config.yaml
n_layer: 10
norm_place: "pre"
positions: "rope"
parallel_block: false
init: "uniform"
init_std_o: 0.0
warmup_steps: 21
schedule: "wsd"
final_lr_fraction: 0.02
MLP neurons of a small language model. Each row is named by its layer, matrix (gate and up: input weights) and neuron, and shows model dimensions 0-191. Each number is 128 + 32 x the weight over its row's rms, rounded and kept within 0 to 255. Numbers have three digits each. A neuron's up and down rows have the sign that makes its largest values positive.
After each neuron's rows, "fires on" lists the tokens most often at its 100 highest values on Wikipedia text that the model never trained on. A number after a token or word is its count.

L3.gate720:141147135144103123119138132172129163103071108138124090181030146158086177183146166134132151149142170129153161127077099130118139128121085140155155120192127098109149115123162153059116168127137129122096129138208162090211079155177111108166155125135117059166107156129168151131116112154141188097129172184079107164191165112118150087159107129110115105072166109154159126155162168075152116180092149158104137171163128152115118150115181104177187117103126093078130111105161112093085085159139067178148106130115169154125155083113101178138139099149107074143163178106148110122150125148163170101
L3.up720:157074147164129110090158104104160130091146110153122073161119128147103198144156135086139180166116034139119140156120150182141111152182157086105119113143077060101156086143082157090154150152096078194086140130129153084154127105136129139093172101123101135087138110179116166141131123105184082164173118147138147183102106117067117063132118134179102167119171119149100168151140084095124077112141098166204156155149115112168068144154119114162160105097121069134095092131142110081112131148059073174157138111111140114122142128102158110170097121133099194102153118082119139166079113192160120113
fires on: "in" 23, "ed" 14, "ing" 9, "if" 8, "im" 8, "ime" 4

L3.gate39:240132169201110162109185106058145163122108097139113082148126128119223122102113135151111107113110151076093118122097169127108111135111159099125108188096114094109186092123147164089202174120168102109166110189124157148158130165189123118157124150177172175081093116130107141131112161131178161151170114179164136182164135110137094118105137110142096132111147149095147172149126117101111117154158136109095115129171108128098098164135119087135096106127097137112083158125174115082117112124147126078094098119130101149110095116034093155133143148156146089063196122091102188148141153125193123109
L3.up39:130152153130146170089164145118167127123109101100170124108137175125121143140133126151120148158112161161125141138125126129086178132094094118111128140111139099130117114094119174075130139091055116175165147122132138103163055170062142118115115193100130141160101027156104162139164201125126163104167138119146112193128134114159150135099095101152163110042117173148132119127194116123075139122112088199154105135148133165122169117176138157106148110123022080106108118087103083118119070088038104156200145148140140114101141133171112090060077136099152167132144144133114090143087110115100125081
fires on: " |" 17, "ri" 10, "er" 10, "il" 9, "ed" 9, "in" 9

L7.gate318:136057156148086171122165154145110079161113148125141165193138146156094074118157111089100107162109190179124133171156175105078181124149147067135140121122176119175151096103105214105155139152096158138078137170127127188117117164105176122157160173086163129110148110115155113096115147095191101111142097142089129087094107121108161140136178105137127183138094087167094142137127097170147125108171106083139192143146079156177150147128082123079157112124067191155176139095035140125116148192136098134154109103111106120111128125166127091170164160109127119123162092200134122121141156175097108108
L7.up318:143130107076119132105096152143071127129096205076127114174095128099107102126086114075132043103125155134161076183117101064136120115168152161084132121079111166141100080150123098137168138142098092162112142141112086134131178159103137167095146122126116125140119139140126159139128055153135116128135053140150079153096131099083191151105060065144066195109174093150137131128209158069135112110118115087137085140118155149147153133167104097119143138165113108120139129071113122153131073107064124096208152117153104129186101110124098157109185071071089131127096115149145108137126165121142165180
fires on: " |" 40, " W" 12, "|" 10, " in" 7, " ft" 6, "b" 6

L7.gate11:112129116166127111114122161179094196137093131111142161119139173104144096137146190114125125130168147162198130110114125180116132113178143202150160178140117100108086095071166147156059108043116126179110109088129130140193120067105086130153081108089139123165180134165163126106162141108141144145196136159100135122131150122118141125087149146155036136084129137156119170099093174140096134108096132103140145149178135136188105121114137134150121084089086106136040145098084115169142109132155110157149139139143159091076107126179131102119135050139120124187162105140130089149199068138111122190
L7.up11:114041146129179100154121086130123135165138132152181114145158166103139108129130115146092136116078150143074081116169089141109126118122123099165159088109101106107113143111098073143125130102102110080101171101109179073140166150137175093131145085127070089166121114101132182120032177102103165097132121110111153099155103122107154121130095116157130118158123165111164068103210184111131162083102093110129099142103135122166070124128129114091102085083085177146126106142094048093148109169070180153130140058117193136147136188147102106106190145117157203098163115155167107130167112098160122120
fires on: "-" 29, " '" 16, " " 14, "el" 7, " Al" 6, "bor" 4

L7.gate520:169144110143218184092075107094128189090133091105065120132142100067095123086121125154083170131150096127121156132126071147180081092103188103127092127117172137089133071147185119130160169133110095136110125143139112101121136169177152127102106150166133093149205125162159140157144149194130154146132154123110134116122129190117200132117138148152167179131172159102078087148151179170150146102149143112143138180063118087101078123063126112136140165128129072134103170141122108119122090204071117103076095147111148109150090150165077152096140134105135128078137208132158122154179131119125141141
L7.up520:096103188147136126100207102173138134135111103124138084138128130126070178060114107082077135171105121177074147147094153106084114192103133167108097108114186159098164083135173105075139104133159152074130151147137131114110202129102134122200143119151169098080163123137147141057113098084155138092093087133142134117080152126115100128077076169143076140112122105139108062157191135182141165098084113133114167169160121130104117159089142201125101149075070153136164109149099157176152088090105139125148068192128112102138133101121124151087120143115144128131120124101085143096119098157163060130
fires on: " " 33, " in" 17, " In" 7, " th" 7, "In" 6, " $" 4

L4.gate692:177116118152085116162168150174110134111124135161132158164117122171130167059136112124177118076145171084066150119148117100146160136132080161090134137136121135150155125126165128114114169131176066140129109093147165142117129156174169160149139115200129115104172166069127118108105140088141113172092121078118084142118103101121112181115057104137155062133182080133122168157182093117135174117172159202141109107120160089146118116171107103166116135104111065140111153167156110171177141134094105110065205152132109166130065160166066077111147132110109224123155111113078163145119097109171144154
L4.up692:180079161198125099159123156135126107147076066094191137115127130100052160123133124098139146104095094133131103141145159079147130147126089133146157122067146113124156109169209126133133155122169137090143146149068141087154157149164103159162092093138142143156134165093149097130065127088122124147115161083105109099094198117095161169068126171160099119146104155097121145181152134155153156108193124106131158132128127113112169164118210126078141119167113085106155104128083150150176120134146115114089169165173120123172112117172089119120255098151130098138123079068124147126142169099070139152
fires on: "as" 41, " her" 18, "a" 10, "ma" 9, "ar" 4, "art" 4

L7.gate225:109127086146155156069147109094170193165193139121121137157119113106120120057187191170116126152126157182131113079134174150112102135124167155151144117175135181071074099104107138127116146091182121125119145133105075126166090164076112145195133156188093194178068092142155114085136117107112136131106187140131187118100129169127115174165141168142132129159082139190039123133086148139127141112135105131126100085089128130166099143131148141185086113110097080175135123156154116139115158132140095156099170153153140133141173129126153104140159172074139178129052119149075103083146085128171149095
L7.up225:098113109168169140073141121134111198149168160167110166150096124153092136154093149133095156120095122172131114148149159104102129173151184136096135151160135082129166140165178085179086142122125128164111138143200133082114155116066110111134194203111097142150123125085164111114090117110130081106088158057221135171135133114111132157110120106137144035148086152143100171172167065146102131093138093101098110124150110149117132144131129130091128162101101135169157090140075165100108097136140130135112124106048197161142100142093180096143111157127122111150096132150106111102103068142223128183
fires on: " " 60, " is" 16, " $" 12, " are" 4

L4.gate21:147116119138111188084199168130108095183124143174114161114113097128130157104106175108129107122083153097145141154078107183151166139054119139114078155147125108113109128106112115145107060182090115152096144126175094118155126134110130072102118040102130130195125096114128155154100171120124065074166136145077117082165102173114152182132139109139192109074174127212100105160183134154152139102156140116134152138149106124142193176125129138125154102110140168135124166212122159165105112144146101180105085160136103156096143159111155126139053102139129210146163139109094172126183143097153127117
L4.up21:078138109179165158158181123156108148199095148110077064144123056087131154125096159148083134170112162077116157126064192085153134142147104089126141158132119078134149107114081105119151189131125202051145125099110145121047084140092154115111141093126150155133203168140167148149150155146118131127182151103131176113179123135117160092157180119060098123083150158133156110105120131124194087107140138176115169126157119096119141054124135137152133124102097153118132110104131176152135114156171135122090085156161114129116127174134134081155132140145147220100206156123137150081136126126135090166
fires on: " for" 28, " of" 27, " to" 6, " between" 6, " against" 5

L7.gate537:082184092164142150130118140094180183121142084132112084091105158121100136136078160075085162159131123153142167133146108143107068189136178151066153130116159150097104097102111136148110118140140156159113117130134164114119097105156120165130120134137136166101110074110116100105193126151101121132155188120106132103192126131174151110082106080099149124172087170164133110102121155177094136076106081085122104134155115122106059190086054131144179132094176070121138085086084137100199110195152145091120155133115130100172099151122099077089100126158218141149098172140105098122187148129133176088
L7.up537:058144176171156139082130120166066181058164113130115082118115123115109119127149156131113138152144125124095163148133092147119102179089176104099091164147137179142167094130120169064112190177116141144093153154139109154137145099159111108102102118151139107137076088104086072161154142177095117131089171150237153141168129143142153097127119069149129072116129166113072162165191142160140124070029062166176134126164115110174122153111147138176100154123087108082141075160103174101134130145147119139149115091100137125124108109125098120185111112165116152115143150180124166168103106153163085115
fires on: " " 67, " $" 5, " th" 5, " in" 5, "ore" 4, " At" 4

L3.gate436:144132118130131102112196109139127162097092140134120121190121108070154027144148146180100111090121161147129233165110100108110132125070159101091214155122102116161114123133140130089137118095158087128127089114072105141145132130097180079106095157116106167136117057155126130147143134108135144114077177132062121125142198119160161164132130086135158198145115154136101095120114160071149138077171177170106162158169168096139167082138115109195084129067104159096100130137144174134156150135166133129097123141186105146068176127145112112120144063105139146115053135131116108121097123120172139145
L3.up436:120145090088157159079179117148155152107082162111184168122170110100083098197128131092110102110137150172116175086188087147097156161075114071162150074114129105126103153122135129174095139140174080120084080117127156109142076155131118063115149082135162182135172087171162139173188167143131143101096124121121100099088162158144165168165138111225122104108114083177104141146161127096153075093131150128131134119154216092120157134160151081092118183101113125159105137167165172136114111091106090142136143094142110150091125163143136138069087070102112114110135094157138126125079116080175096149
fires on: " \"" 49, "or" 16, "ot" 11, "t" 11, "T" 4

L7.gate278:060110130125184112161142160142171158097123149113113095117114136098081084171150137129105076091183116145080102160137103172121148132160123074130145109131152121130179114068162075184122139162120158105149146185079107078115114088075103131152112092098145144087179128134143128067049096156138192152109160128112138147150187091143105143148211083102098115149143104113100112123130158144166127132115131053146158140158094167167127090105110112076128167101135140084070071089095164125063122100184084140151121199124197126128190110119125072105151106096144110154132149121090122170124155095159112144
L7.up278:121142131080154144151222114112171162168148130130093102091115095122179109107114105121039086096097167139090086107191118142176136126130153150191157145158182076161127064096140112158144158106180072126111158177084133068150119129122114122091147146120117133085127112132123139080108183096142173152156153102113152134131152147151147140166103101112138122093187159161154137127120120089132095084124141083215118115141106140136160167067144108173175184059137175077077123119171104095139131142148132145123151133151097152141072182145139133089141079139064136080141131117105086074127137100159189152
fires on: " \"" 80, "-" 8, " un" 7

L3.gate7:136138141127138115123251083159142168080153120188141182161175148082159046106173142127154149101171098122095116126111176106134102139177119157116124144186181075090119115159175157123117125132187091107105117070134140125116097151161123186163140165083137128153129122151103099185120126125133109101113197115112100161105171100096109178102118136173122112162128164108134171124141178167108095125133159114159071136180150123173134171120149086147106171115123046195100105136139122100070105107151141153179117185144084148116126137131071094110108083148136167121152106122151116136171071190112111120
L3.up7:120120074130108188117131103147140155142124194084084161134116072130079109056127162134131125130156166175164072098102180131110077066100128122116112166080120077131084142091060147103093172162180161079119162127131116160101117130096073167104138165113104163179095126141113107144128065129112137085109155111144113085118157177092171132174106106142064150156146135094157116075062094143074064139141104101160080134149134097125091121120151097096152165148070139059146112135122137124161096098220119165160166155132143146142117074088110098122135071150095115175112136113174142122119103082131130125
fires on: "z" 23, "ak" 14, "iz" 10, "k" 9, "ik" 8, "ark" 8

L7.gate676:229093134111130147121153133130097124066084098199134164121135101077163145089139095138158146109185124086071068113099150082107150077119077102101118173145135149134108085157141149156117104126118120090135122124088121121070120130084123077128087126018129063156174094142135198136096115145093165123101151132054096129115181146147175148099134093143125164094175148134146104105136129105109087094110152099113103192190089140138201165147060107137109125134101076178137119179118122111134140146148127133074096167148122158071109140138144084144118119141114155111069107088129165157102148132132140160
L7.up676:131097166127165085103096109058147126124073120084108116148074155107111080082110091099134163117173162163131080062120161070070081104139111151102145129204101173110152134100122091136145123110136151151176121115131128191143115162140080122128053137129148128089073144128124108132172084086086081164163149092103115131103162133174146105109122117152115133144142177124113172064117132096131083078097152155055126145118095109094142110156122161139147086155109175149176123100114155099114052108164167166128100117126123193158130182129104095173168164181101152086185105082132133089151130134171088079
fires on: " of" 35, " " 11, " in" 11, " William" 5, " against" 4

L7.gate371:153085130127119186152130125153124186113051197105078169155150156160132110141153094153124122145117167165141119142118123163152152070184145079152103133125098119091113187115099180124082141073167096090140129109105142152175156171093159112141164158139081154106100125078070170151116175131127093109082152100164119135203168142159138112150146050154185164140168103100110150165129124165119176145122081093162099179118150095128166178119127170181132077170104103129123113113152139127173137151147081172168156148152170130107115085154129119120114147070104089075091141151100060178063136090138115151
L7.up371:135125127087177165139088103121128132085158186093140139116124093183113107095056144109158105128156092123154166125107129079118154074153117142152168118122099143104098142081198127087163107110133074109091102118127119139125151113090174184076129115126144117100119119110128058085168105084134108165114133067137087123159176112124091100147149025141119144147136143133078090126086124139098074129150135132165104169141134148099150148175137207128150091123219112141177168059072127103088154167101139103171100120139129133187102180103055150150151154176155140131121143074097141140095167117152175089
fires on: "b" 18, " |" 17, " " 8, "49" 7, "ab" 5, "as" 4

L3.gate349:159108172132106146105187136099102126055162147167110148128079130160196158132132109130208066149175136057147149081123198102169140147182156107124079164129110127149074152145189093113111113130114101119065089091145130124058116157141110173126189178133144106148122117186136156153104140117129068098094093139167134098120146059142110143185130158112126061108085118111118106177127137170120117138118138152125096083138074164118161084151159079092135171100126083138159165122160150105141103169184149135122122186131164072134129148118137124106175103195106153123131140151175167138131142096085158168
L3.up349:139169167109107040147132097132134128068190121198067124123096111120123130172168144156173149123079140118153098126130162086152067132135085074099136126149097074148148146135158125108193143110167125104128079141128139118052136147126074112076116177113148167138161077071159139142172145098131131163078169197137091103140080109035133128120119133171100104178113136196133152114127084206129112109139095135132099138146152088092159122098102099137108108128122134130111134093096123125126115158139075168146143090114217130128116101115127178087174057090133145080114122118155101158108088168090120135
fires on: "k" 26, "y" 11, "ik" 7, "us" 6, "z" 5, " Party" 5